From a checkpoint of a small transformer trained on Wikipedia: no biases in attention or MLP, 9751 steps.
MLP neurons of a small language model. Each row is named by its layer, matrix (gate and up: input weights) and neuron, and shows model dimensions 96-287. Each number is 500 + 25 x the weight over its row's rms, rounded and kept within 0 to 999. Numbers have three digits each. A neuron's up and down rows have the sign that makes its largest values positive.
After each neuron's rows, "fires after" lists the tokens most often just before its 100 highest values on Wikipedia text that the model never trained on.

L5.gate344:499483494525492472504480502471480460532478494534489470538490496511446538505495455494510497480485489499470519507472542516454492508497516529461517479488513497505492504535466486523478507507488448450521457485481524510507501476499505534462503522507491504546482527488461506483490530481483512521522488512551551499481477490523468529503465492484493482506485486483476486520488499510452492546505483478497493461426510507517519485483549528478496499520479476527481494457483507508512485515516493546486507508498530519485470505524519493462474529468481431520481509482478483484517527488469502505
L5.up344:503487456506506535539536502551485463498473513565474499503507507466478502505475516526463485545519481477500516462499483510468498546478483485474477544502518508464467533487457517525508479477471538479517510506500518470548492522529522498517509509438492451517488489480474442495490565475499493518499463534500500501495521502475497452435495493482510497517492480452479464501458493495528535488453486501523493499515524512491508534527526529552477499513490475486486496489504550488503480489522535511502499560510481511549473452512518470475510526517467489515475506490463504486515511541455455476
fires after: " | +", " | −", "+"

L5.gate1563:495497497512515511479523519533459477455504592526511510517499526476497475481481501524529498520534506504474451528502530482553494544490508498481488484509494502498504535516515495506462509518470509476463538507480472498506529488529490468528504505503569509516485452511490567522491592476489494495527531454513479539522468522496519485515461517504502535444492501468484461524521473531484488489480503510491501510492467517482498519463501563461478472465513491506510513541473506507494558488456474438554530501516499506492485510456481525498551492488494506504504537491461493513472472488520513521
L5.up1563:500533475493511518434516520486456495494498489486482499495524513460571489466493546494528518487539501498467528524505539519506565477494522503534474517493476517532504475480505495502493472536500473485472544501450514515498491472489491521495516526510472535493523515549506473515490525510526482527487482460518532492531507514557548506468500494491453532479526458476536491492477500514495503548514516540490554511522494478526473493478438538462519529506504468462528501494464487531519540518503465479489504540501533529502514483470471479504485452445492472493509525522496493543477470504492492484
fires after: "."

L5.gate467:516472493502501469493505508482515510506501494544481458498490477567503529495550469510503515455489547480489516456553517525488519526493497483465478501460498517502520496492475481492513517556506471496448458513476503498520486495498528560479518526514501491523520507513514505506475502512504476493516480497499501516513534541543532510450510515516449514503537528455517477493505502485506512486477525498489512482465514531484507509499503549496502481538508540427425455526492496543520517530524530546502526496486508453513521485535520539520524491553501498488488501474481490520503461477497498498
L5.up467:489570458485511470506500486515531501491516502482461524487449534481501485523529506508516479506539479506504530492472529482496543476505513492508487441485519485479574521488504508495515540507492456488468506512526468485491505526477544535513508495559470516470472485497529484503494510483502562477498481512531516494470471454498480479506506475498507463526461492495488513504524501472537507495497473504500514545506507529526482446494550532520535476469479501489476514521513531544529520539524473527506532454527489501549503504550538524512508509484508503492445479508483514504544482456472473482
fires after: " | +", " per", "un", "er", " Super", " Inter"

L5.gate2064:514455478501507492480520471518476486508508506485470487459464485526455461514519522508480478529515484541523523488495510494490532527460500500470538463508507447511530516512505495515518528510515468520492482524485483511510483462515489535507556474533532555473498500486484429486548512551512520552499488503507480520482505486476536548450534477521493481477520501487507466498503498515513506484499502486543518483520503478538485496549513480487456510535529485527505506485455522484508502525508460496546517475485490499508448480519521487520525479478500523521497476530490536479488468485465507507
L5.up2064:485469492504510490501481503506485537518531510535481459563477533519468526448514453517507522497508455505506503532492472503559483519498534501543545463505503495507551508494470506494506513542487516444520533526518476493471508517457491501451509496502519491466483542465469498498522477489525518481494491455512468457508493504523498487530490491502501547508534497479560502508466506509573528506488528502504525492509486522502439491518493520467515505506489522558519446505484490472495486482499506497463484465528481550498477516528529477466488488522528470460519489455445462454534501506498518499
fires after: "0", "UN", "3", "k"

L5.gate1322:477479511542535497478512448505490490498474480490511498475508512448496528443522477495487498489513500517459514480472504484505540461511525479519521514498502510450474490468492489492466491506516521492497521510490533512518550465486488521521485463533509526493517470539455485496486494509476485481517513489508507470480493514512492562515506487486509550530464507493529494508496523462497489518459528524496506464496496510453502487495535542515494545504518483489528462506511467513464498484503526472524513485521482471505479512456514464519514488488525528495508463515494494463536498503553509494
L5.up1322:526475470465509520444510453526514527499512517462468519500483532515542551528501459460489514495501495512478533472532498523501470505499509517524461528529523492481479438484507540512511502497493528530506503524550505492531462488481479533430510475481472514540496532545471473545503497523529506523500510526481508483501502530531450465484503519496515555529483492513462509494515508485481489502486484491517532484507497522532524501506493488493530483479498481497522454491537427505476427476460525483474526549481537448496503520459461490474501544519521507543493474523543531471519503508497480510
fires after: "2", "1"

L5.gate17:482496476536475506503485512481521511528512492469494541482490512485543475505520481490507512488478503493475481518447504555501502488477444530484495571506456520498483491461507483492480515515486500442492505451511502475472479498475487496492513509497496519488518516467534516458513552500475488483495481481535457480505523519536510493504518500477479463476527494478473504503545514467510466495512477516489524518514537512488505489533483521554517514511448498520472479488513536529467499497465452494468505518520514484515560530525489530529500492447459482483514497459449517497550508507524504504
L5.up17:491491514499507520497508461495523513482513533512488489469428533521484468467482485498475501439507492505462470521484509490507507526471486487558470531525505488480518500444534471475506495531467476464504541483491557488519463509477517508457521499507492499477534498539512496490558520510470489468480519441493478511454505481460454515496504495540491528506508467485444499499474531445518483477487475518485531513519480504493486500484502505487498521552477529433519501523474477514495480476534532484494487532498507497495487491467505511525529486471517461480507520490462517490516475502499471468
fires after: ".", "=="

L7.gate584:466482462523526514507508497496473535493509517471474527497487483479477534499491470480517484543490504526480480482476526536515496507514516489482429484501497513490453505453492503499502474483457520519560499503513490455485506483524427471503492498480526449460512467525492533489529529468490508461480485484504512519492529454501489490462503492541520502539478492491473476512495501501541529498498505504495534518532521461471507525520544494490458517460514484488463492542519507501518474464536484480522474483494485538484480517484458474478522506508488465475530520480491496453542515545518431492
L7.up584:495504524492522478513437527453464500463503482469523508479513492527531502451478496487471459527506482471512474474483504521545467479525468512510496542493496527485505483470533522513501502517492519524482505515494526528516474500513546512459526525519461501487493552524507496494515487531516499519543445454544517520502492483529508506536490462486477523519505525516455564489492496464504456523503499498503487516534476505482516487466543510516494482526480498500510475518473526526470488531473485511519512493504492469467517500480517518539502467475474484475487477562525455531453531556529515474
fires after: " | ", "; ", " Gl"

L5.gate940:503535549496489519520517476484534432488497503515505495490487520496481520521491483551479486498513476469493520532526460500511479491511527489498505514501481534479491493500476487503496515487498489490513516475462550481524485526510478489485528432474557496456525516542531463490504495520464507508527523497505485526518480516475518482522542526533508501513487516488475552557534522538458528545497520474524477506501522534498484485482454539523524508528477471493480506528508473492494516499484503533488487468473458504572523530494522466513421497539479482509483503481488521469492506563481465478
L5.up940:532550522494470478448504492480526484478503460500491480484501533481432482518447492486462522495523554494565481509496498512523492441474541454416482503451519519459466491477515507501453469474486498492472484476482498500501498546465502539485510490515547482511513497523486507487492460493527500484521491502496481491504546538491494490511491491530521513520507499507516484516509539509518494496495492478492501490478489474473482493510471532493524509524455472483504514493526458483479506499492536549519519454537402471523507516494529445502513500515521478506473535522506558468534486507517485461
fires after: " | ", " (", "–", "; ", "| "

L5.gate2203:494509504498482511489535529479541506493493505490506515513480471455541535506506520520475487542490507538491524521486542504529538521486513543479504498478562537503500501559495472490510507475499477501501484480515510547521503516512507511502511501525536467519505460495485511537519469525545490502460489484522481495489523435494520496504492519466488498477471567480494532517517463506478456473482490475492561479492520485523534522496501481483520499536467509456454484536504511564485500494500487488506526501472506485500497483560517486487492462522511539560477490472545540463504483485483547474
L5.up2203:506508518496493537476468475506527501476483478497545513471494517500422494490505533509512474504517489523533550529447503494513483517533471481483525471451485501478498510531496499471499484524478465507488530488481498501519506541521481524508485550491546484504490487543513480520478479555499506529510534504483535461476516481498508512531517521463492483506551503519511495468516521496473511527531503501431548446533510513518503466489485452440485500479476493493520481525497501518473463505520514509512465514495525521491529515503458457482498458496495531488474535528510487479462516469505523479
fires after: "1", "2", "–", " Sc", " First"

L7.gate684:524512500474521474521507468493548492495476466522473495521528535538549499513449506515496487495479519504487486518512509486463523488519498486466497532489522506483479478503538504526498473478484482525518523472463463499556467514496535539514468494537489535491487502464520475529518497558496482500504493478524489494512440540483502485507522450489518487476554546510503549513450512502517463478494463460485517476516471493483529530484482489490494480494479492473523513484512499538484519524483543530497492469482482561497545499496532515484506520508523494470514458500478528489535525507496517537
L7.up684:507530590536479497496490485495514462512535510471507514497497478537484468509509454509513501486485484470481498482490482485486498486520483483527459512506512497516475494503479496473494458507470475492456494506481477541524489507519447511510480472516468497517569532478465502493432507492488475499508507448526476495498513494517530478497476518481498479478474513532474532496498499448539465545520529560497474521487509504516466506500479485524525510500445504501504481530475516477514511478501496516510467518533530525437495534519523517498476514480484446491487488484521483509473505495493517523
fires after: ".", " to ", "–", " ", " about "

L5.gate654:516465534478522521496502492482464492518492539542512491480499509541430489486491525473550481518500476544499520477495512448526426444495452495471504508480476479461534505517516511473474472473472502517495508499493503489484503467480470542451459524482498472493513522463495534494478529499498460488494541516511523583519524484555513503515499512519538536495471493513515469510474531522532515484497489462536462486468460514509499480483512484490525468549509445515474473444506512468511501530464523511463530497523493497470497457483489481488526523498462519527492533520502480481487513509457498483
L5.up654:443462535453500484515535482478511477507560471484490494507512454475462506485520477495516453518472496531501507463501485482551502503488489514491452501506458490499524480479524510511491487504546490497471476549491517468478503523456480485464514495506478477510506521462490497540519506519492501512501544496540496502522525465482502493510473549508523522497539493530534486492468540455537489511466531490519468486510494495500520492530503502509455511534481429491510462429495549486476517521531514503458516494525511523489509516472527502499487489437480515486477519531510453444465463504465534467
fires after: " | ", ".", "–", "; "

L7.gate1950:506484475512507504538543508495474478487498502525493452514498471528512488484471493460474481499528514517488511485488505482518540495470468472477493512549532538508507522485492477516523522512502518495434509471517506532542530466475475519527501483522523501530526489518507479443525513462471523476518474495496477534521516518484489491502440499522488508531512484504545531520501518473526494493493475480481436521541516512504558517503495466469534509513478505473490491501501481499518491505517521506497492518481533523482460501537511542530498462505466503487476496492496507519537498474540532453
L7.up1950:452492511487510473500517458518494472511482464517444517506511489496486491527503478501487514528497477471488523528519494502492553494499468507477469484510481472534460458488496498519500518506517473503444503544486507501522484470500495509467552509484513503558465513534466507502523492481472493499489482498532526501518533435528511514526491516522487447450498549474548548558525537524481480477520531458501499440516520509538486481496502529462485479510468516524486538477494473490498534525507481523535513523516489482502505489540500515519514500531520478515508494479526480536493528458467493448
fires after: "-", "\n", " V", "|", "===", "o"

L7.gate2294:483522528525502510540484536503497507486472489520483544471469498524561476496511506519485513477489472496468506547489530449501495457468504483515470509493512469506484455498508523474483498480531486516495496462471504512498525513511499478523531476447523505478511501476535471524472540492527510466450489488511507509472501505515508494466503499500510529474518521506532479509525464532498495497493490518490504499490434484470501485529483503498527512516460497516522475469471534467502498557552500512511510526510535523461510494503498462496463440469545464517485493507471490518488499514468486560
L7.up2294:520471531493468524490528542478495496527479517527479494497484514483529498477477476489505497514500483487479521485534509440482486520519505521474526505470463531511480514497508490477482524521463512491503532515511515462461481476558497498507511524497494472463560502513533463530442521456469494523501488522479499512485451485489461507487491506485519482512491527508458508501474460469484468487478488505543473502519498510457500546546528510455484503534526511544507441489492522475524447491486509467487531479524486514526533479539531461494534467448488475498497469501504521467532533545495485519
fires after: " | ", "; ", ","

L5.gate85:507490535505497502516498508509490516509507474473510477475501482523500497518495506477490485482495515531513494506507509584535495479498499464508467553506472511461503513477508481491478523573545515500555517540486496532502495511462513486504495519550510509480458509557502527485504501500488492461456491504524484464505518524489547475489519497516492483523503493470501467515511478494514530529516463513506492521471512479505517476529492487481498536521436441468472448492450535507497500511497493498512469498519473564482512503480447469502498507494452482492516489504473466491501516518534521544
L5.up85:508494494485530510475458489534522511506489489501529497528520518497471479464463519528469476487486497488564501488472470551519510542547476478474488468503563506480491483516504478495506570517573517463516539475507463505504465533513454491542508514465502448503509513514461483443499463474503487547517522454540557500527531483479486478507478485465498460455496437544528490515538498509487503484498519557478480459516506483498503515471478489491496508492532501477525455498520480515549513521517498506523525534511499508497475518483510495447532508446497454469479508518504516454486484498465488510
fires after: "\n", " or", "or"

L5.gate412:501471463497506476497505529507494514503509524446484488485530510497507475476495510470544481485503514525499494472495483487510501492500508468478524443493517494512506526503502484527523468495480492458479485524550525476530508529499463458553510459529539467490523472473503494504521538463536491519525491519496534496508513536498517532492486567506488519469540474510555460498494497473523450517503486526482523525523465516504469528493537495549480500494519503508522507536501466524500513514454495535492503491496460482450531528510471479472499440500525493486477494481515503528549546533502477439
L5.up412:487501491455463502490497482485522491474518513516464481479479481493565513513488479501554437497481539533573470515470474469470496510493531485468494486493490530531487504453519502479489534535520486485504506478512510444555534500499497505519507520528513494503503525495507522551488508444537504515517498515488475518534470509534472531533468528530481497461532480443520479465458540466539457507506513495492531518523501493478489481472499500503543502505463499469468516521545492535489501509476473498490495531529511468543501494457510495476500537521459490493501501510492499502480523525540502494
fires after: "1", "2", "r", "ag", "ol", "eng"

L5.gate375:484496534475465506456486462506509516477518504476469502554493492510514486516510475485486496479523533416497538468498497489499461514507486503510505464538473463479514499540527497512559492495505496493542493532503517470550484516538490492549469502512516510534522474504541450519496566507504516543482501462475493486487560492533526498537515522488533500511569485496553537490522491495493484532551463509490517485504464490502444525518451469533543515441477495476480505474484531490517512541552485548508517456507494508510476496513514506546491506486495489513535498471464487498525534502506520506
L5.up375:468498511493471507498518482475502462553507548531479481517492482522543490502468515479512477481503499504494496486483506494503535502504504539531490463487512509469489505527485495534477433485515460480510480537468488490484490528471502457503493479504502510526529494539497521481495523490479479526508491520467462430472543500483524563513459473522462504506496513480483482448533521499501501492515464452476507483495521520495474506538484498498492525526494498496459519491455507504479516511527514501506467508473477514485454523484466536505484494476484492502518502495497495499498513528528492508
fires after: "1", "0", "2", "3", "\n\n"

L7.gate1223:513516532466510538545504488467521544497502515490495505484509529484530459519534517490508496453478484528503508459507534476462518486503503520544522488526533486493502545550498543469476513500490513454492450531534541483542524489456527491500451499517479530509534481456452530481532484483496503447536497524502488495477554517526530501508511500525487530459510450542507476512515508500495481522476534503495549455478481486500491511526491500478527498471543509519484492495509420449503505495501483515478532506539506524525521498504508501469519499510472524492484545513509549497534542479525506487
L7.up1223:506479504514515519496500525536487558486512553500463502490523482501498523480511485471506469531450533537540473453540469505448523484488478495497523497477547498450451554529494553484505516498468482524497410513505478491507509509488492529501506524495537498464523483495527559471467521508472508458486487519492514527468529513476557526521465470465471451514500482476462502481518515501507502494473534516525516511529520526522513494514510520517475491509510521537481492456497491524501525505506510515516483482498495518506516538499517502519499551492526470508499548491544517483519525508522584495
fires after: "0", "1", "2", "3"

L7.gate2103:542464486547470529481509488500527498544491506513496526520485498524479511483520492534503502516441479476478512449502531506520487513495468526467508514527527462513509527501525517502493496529499485464527454505516501492516495531503519501499494524466545428526513485528517478511476459499509471509521482514530500534479529473478497483502494460470503515520526477499484535505513470533520458487534482508479538459484497509515515499501514545503535484529530512502534487495477524487467514531494483499538487538498484527446522490469513485531514476485498474522483529501493532494488526453471500492
L7.up2103:478493542485518534478517496511456470516517521443476499495498535552508461499509493505487496477501476531522479480493489477497544533491463514541514461488540501523533512518515511510499494534553480500496433480498501518508443529484473516503489494502476472506520502472489496500504509503502482485474489466503540454516564496478529505518524474506495542464494510532500553513471488588512482478523496492509480485553460527547537515528498530507508499478501439516501494505516517525483525503461496513514493500479503500483524519479489520507544515497483508467512505527504498494462578494464493507
fires after: "–", "3", "1", "2", "8"

L5.gate1558:545507498490480499490506548482459490471525458477461529550481465490503560495536551506449422488497478487514497533506520518492521536521522494515489470511504442482544509521556514503468547471525518482502507498506529494456467513506463469509492535514509480515515498511488481500432444523512488537503498463513484512494489537466502437478502469510514527479481508494508516487496482526524509495515568466517538473509519541506522581529487505539569514496493501473491483459486498490472455518452465524490484553504534510489505494462471512499490485514500477496486501508495536498518498525503484539
L5.up1558:485483520498549490536543507519489492483475499487458565490522504481472496436497514486489497497489492440446525516532565466488498531495542489493472529532529482497536512491491464506501541511472503472516549499502527459467496522459499485477484538513500517493525517498531506530525497501496494488478506469480495473493485540521489480569501537478465518514528490522495509497495510487493496504496471467532509472500491514507492515456542497564514500513554453540501526512452510529481477468510519484491525512497476518481505508463500526508510512457474481527466507447468500486530481490529492539
fires after: "1", "2", "3", "0"

L7.gate1935:525528512502470484477532525494443507485472450514520492435464488498499490495501480522529531428500475485448482509516500514508464451495520490526476508505523493532497489525542464527518511491554481521526490479492539469471501530542476484554491509523444517509489511523461492491483512479481489501463483508483537477500529480491490508533478531481453497529508513449496547557431489521512539502505498523518498486485485469510456504509452509534519500512466520472475518535482487467494483504470471487471480528510492475512531475479494482528492474519436481501525493498525500460489481528501512539
L7.up1935:518481506459482524500534488536527487544470505527487470516493544511479447471515503506519478518518515496487522479488476457491509513519543468488535535491499482458440491518490488506510507480460490481454558500503498494496467526526507502499519565562510549509497473522462516516534530483468545477510486490478514517507473507488518573541551510449469503495491488500522556509497528511490514501524507588512518502531531476490497486457473560487499525554484525456503483451502549487516495498482523501487493484485492551494529526523519502503548503481509548478487484545458487538501498556504494476
fires after: " | ", " |  | ", " | L", "| "

L5.gate363:511508491519438479517526505487508476542485485484492514548464461535503477523515513492463524498482500483514500526526496453512519470472509500511498502518447482568544533510499499537554504503492495479480509515524524479486493489533506488496523512515496530465485525503504491542469442521507480498500509533488518486543525499540508487519462467528485508518511458517496493492479484524486491506487491474492502510505475499518491464489462538482511498440528490508487501507494485484553468523538538520483464487527504480535453528461519506518495498500468450502556517477515516488511469477479490496
L5.up363:532508497474482523529505540487488553470532542489489542446474495541518518489491478476515493456483491496497508521524505498478449539499542456482515509506494481486512529474540510466498510528500521504487496511522507486492483478472496510517522477522479512462503518499508501521501515496556506497497559514491496503533439512458515500463514483481516508505513522473498499531490518498568490514507515478524516481474471462523528503497471505484513495477540497482496491532530523474481485466479507480526523472510542501480495483519493501493536495505506510525445495483458517476521534474438508551
fires after: " | ", "or", "oll", "ul", "id", "ang"

L7.gate516:504530501486469546503505500523438524542542534502484499498529521446512528486460496509506487475512511473464438525480499464525494518487557513509506489499520530479491505512527480480479484501450476471496544517480495520498503486559494504492473466458483511464493455505513485463496497506515499497505515501527491493525471518484534523552489492484497521516475548480473505554497528513507500513485520545441480500463513478452518541450474573478505490487467485470507515507476534519489491506481492513515531494492505478513483468490516511491531511480507535487494459513511513497536508478502535520
L7.up516:518521506525471519490501522517516495546535516473507486487494475524523520501508528544479532503479544520515500494496505514547568500535468445493496511498535476493517548511515536501526505490479501535485494511479511526516460509505471445436493511512529486509472483502499478486528535490509499556489482521524513469543474524489449531526479516514500503522534515514462539576519469506543491488494495489463494517493514443470508483488501523503478532485467497493484490529463463514486521492534495538510544541461506471507500501529537461502471521506514513542486506508484489503532516508535497474
fires after: ".", " | ."

L7.gate1272:521510461531468517483522512471533534496475470512523492476525510443520492473500544486508508493464491500521508460506501530498516459453491488503506483457526522482480507533470540531487505486522516469549502473531475503539503525482516517480527477516429503465512494455516507497487510516462523520485493511472490512479486501502506510485495488468484521522447454557496529462512543528518495518537508518502537522462465501480463517485481514522487514517544472503469491530485516520549469507469502501513484530516512496496483509503501568504517489462535528498477514485506552445527474479536494530
L7.up1272:514501515538521513467523466523560520460500495495502480476529522516503474515454493500549496527522513521493509546459510490538497519508484534512519479474526502500495538527509507495514461474488479477541450478518487499520502460502504501470489476541474526535499509518493499489500477543525448490502470516506506507480542490509506524495520492511510528498533509519533479523488517569482498516501499473504500531512499498515508488511528527490507501531522515513506545502497527513496543471503470524518509490501492541508455500501461500473498482510501526493494512462469492483522411529490495518
fires after: "2", "1"

L5.gate1341:477524507516526486490497528495526495539495488488463495468486483484515523490507474502495545519487502470491494514539482524506499465499482506484474494478473521500488527517527510499541514525489500516449553509526534491481491491507479482490500529532562576466449546488474467491472512527474477515487445493524503476481484519510481498533510492499500496511507535508527542538521503444528504572513499484518520470523490482514442478505509497497478495531521486536514464500507573492517525522498466520453536500437502500501510487486510505528509439468466518506511504506554507541496515527490470480
L5.up1341:512516478498540508536477472511462524459458510478520522548530539511483549460512507486507449520518539557484540488488500462517487494536526487480452514542481509446539511458517575487444498462448553486507521503526518486493492486481499498507505504421460483492536507476495475561509530481503499486544506499487495487506477480493509517499505494468484488547509501478478475523459469485501466504505516434517507503505549515521560498484518486515521503479531471531508481540495481482459496499484511549498501476542499505531508548417510465523493470485537480487512483513493511498493488527483548474
fires after: " | ", " cl", " Cl", "G", "L", " Col"

L5.gate451:505482496534478480495476434485549485509482520548511477469490487497510484469543512468485481527509516486498494510494482527490535470497516527498498497476521512457501484473489482497485489478529469503489516474492501453547577507499481493526471491469515524514515497511564554525465470519499457443505467549508496488531495506501526519504490538455500509518478451509505484523480517523490526482513488553483469482483502474482536544469492464498493490505469497463469505479488491522485497515496469456499466485471464483477459468513493552488510480542462509533467452478498494494491495515482478486
L5.up451:528534452562501522471477498498529522502470484446488479551495518507537536474501521483505513495463505528503532467532507476487525460467456493522509471544479503489508480509457552492489486545544531464487473471546513487519489494510488513474485469517490499480454502520518497506539575495478488506478503486519455513515475509541514504480520529523463493463492515513520504507557517482459473508545481499527489556509515559513563479482473527535498499511511530533521516483470551511524452514483542498517548530539506469486484455511518525512530497515496518499465471482505498462487487486492470467
fires after: " in", " In", "In", "2"

L5.gate981:496488506489468518473526478501530434504492495518527485504484514500494493509472541513517511475505500479522534507490487501507490513499501522494563475500499479478474526486504472497499491505538491526477513524523500476494534462537495503470495500533496517485548505487538513493475508531474513465476477506519508472502480478497501542527467478445471511491503489521511480521500473508485505517511515514564507458495474525490512487496480526475521460485492461530496505492508507539553526520481508479502483527481432494484453496515489486452509500533460517486512505532491474522488463499490531488
L5.up981:481517445531509517447509527544526532534503509478483493506533484482539488485561497484500515486512519513492451541478488509499531482497497468513465502487513510511497486513515513501520516495515525481450522529468482549494526521517475514563490496527520474516529537490471480504518502528521513537487505568515445556517506533509502503441476491505525527508528507519479501493484506484527477477519501483491485532546515519480536485484523510521451521479489527521480519483501491494483521522546527469511512484529487534479501494445477522525504571524521540456509523483507486479504528498508462506
fires after: "In", " in", " In"

L7.gate2178:554522503526501504485515526474465479485515480551469485508533498466515457480499466497484487478548453533490526465490468512503528538545485476517509536472504504535520497476508575513493524531489459514484469539523478487492519467495469513537465458526517482500502504503485527476492529536480478498498514476492547471469482493502501476518518506496491488497536474489523521498478449553479530485519502463471521508487485527510496504528524499540536485529476494476522490508501491479497496520514509509474531511474480478482477504500482520491521528481513501506492483468506529466510447514490560530
L7.up2178:547519464513506512478554492471547524497503486486474523523498505526461492516517498506539495477524536521506546502481507493495541506486480484510498500487491519510502542500457504537480490533502532497536470503557470495495532510510501587495471477505511461483510507515508472525519551453437479488496518512512506473474475514453486494499496512506485478517458435486522525521495472498503484544506460444473520496492525521478477503501515533523526516515488493510513534513524507497495510484525495486501483512493493452519483526513540498492489544491492448489523467516502498482483538472511531529
fires after: "4", "1", "2", "3", "5"

L7.gate2204:547461479533508487510497505487499538496484479522498528507466489445465494473472503439471483524478503459517475486545527525527452518501506512475482474541507522462521512461505555472496507535525523505509506495532522500480485501458491516467475508490494486506488520568545472488487478516492531501512446435496435505515500486483500485487519470466511543543531488511512496497516507468492503475541513490479511499552520516518487501517506498540494503515446499535491523503501469484469500457463526549466464510506502522503536443559498483526513472438493503486514508505459503543490516482527485490
L7.up2204:520488470507523470502481503519500505466537512533476521519538505502512459505500438476516498494496484527501517479480487542529507480495509502543524492484489517477496525511541521526539529560439520482519554515498544498478465518496507496555477506524517518446493555507505487498525527475545498459519458491460529462534523519510516539494529505479495518507509491486491504452499488488517497489501490483469503477483528464459486510472513522527495519525505535508498470528503496501512456488501499500528497538477517518507519490484521521492532483478489482480501532482511462505520561466545515542
fires after: ", ", " in ", " November ", " place | ", " December ", "\n"

L5.gate640:465569513501424504473523477565520514498529484478522542506454491517488475498498503493465501537466527494535498527507518526503507531538514502532499465468476485491477471528469478489502479503474466470526510468473496546498529510485474503499508476501526505555536508519526483500509545502511483447480465484522489539511497507516477557459481512507509486545531514490484533548538463508496502487530463505506504500496479516505470518490547509517480534501532511507515485489520513477463501522480496482485507468473469480515476489521478473462535480523453500471485516510510468514496557518513441497
L5.up640:519501521476491518526483553542531465529507528472536498501495498501511463488534518494505487581474522516503508550527497493481471519522537511474436515472482526478507503509500490493543460503498522475517504514479471452541464489518512530469510524514531489487456475516501482511468525475494515481532518471512505523482489484475483516509478537457472457486489475494485523565490497497503498510535534524524466484489506469499508515462540471469494498491491498468491550489493488492474418484479458503480455486530475500487535500496506517477527524521467459522471508489530465501524503518513484501
fires after: " | ", " sy", " Ab", "0"

L7.gate2131:489494500516459473459494481512444470490511528534462554467514512492496529509540497511518504489510510498479485507507542520518535449534476472500490516482492535518527528498458493466532502436478471473507456494485523509529501494495490501492467429500490522518532533459508523495488482474515492520507526483464477488512514495519473500516504506477465512493498478465520460442506501476480487510480546511475494500455479467501485541467486513518528465504494509486487514483484492505491522505479495462522503523487492491495488462518529521511539519485469496549489488489508441530534518508520495547
L7.up2131:541498495467490459494520476478466526493510534460455495504538494488473498528527497482432540477520494479498465482505505513496500523508538482499503481520471498479464489539480518531514471489522495490508473529502516522528509491484487468471503497541504501476562559497483506475528502530561492544474467474498500513509546500497530484527510517511471526514450493477488473482547483495536560518510499470537506490515462466528490518514481516482477582523496517521475491491473471523476447555443500552515477526475492492544499475582532519497497550543511484502443524517437496526493539459530551447
fires after: "| ", "–", "1", " | "

L7.gate2041:456516517504502477543531518499490471494514517523479488474489496530492446485461523482508470506500516498520499530505488502512513529494511512468488500502496485542536488500527519506479530510481509525486535523465516482493489543500515556506485522533511527533498520453511531528464483477475472492539482494477478544500529539504478541522475452474504473506484487532516488525530512478498518479448477491485472500475512467515457493525511502484512510517549474443496468513516488511482507440488499483580517444507511541513509540465550524488484498518461529477511517477500497494495529510562518467
L7.up2041:527534514484542505485508492522496465474475498489521483469496486493468468494505494450518478498510472537512475473476537507479488476513491495532501539499533448534514515492512495529507506538493436506553519533490541498510508533486544493513499497522513497481512512481470503547471528523461469508480445458502492502465510490477488484527479524492538438497524519515525490475457519485502502507528487520488523484488492516495495512513515522470484476523493476505500451483508493538496475496432492501504514497498557466473486492520521469478489496451496499497517493493547528459482501512482481472
fires after: "\n", "\n\n"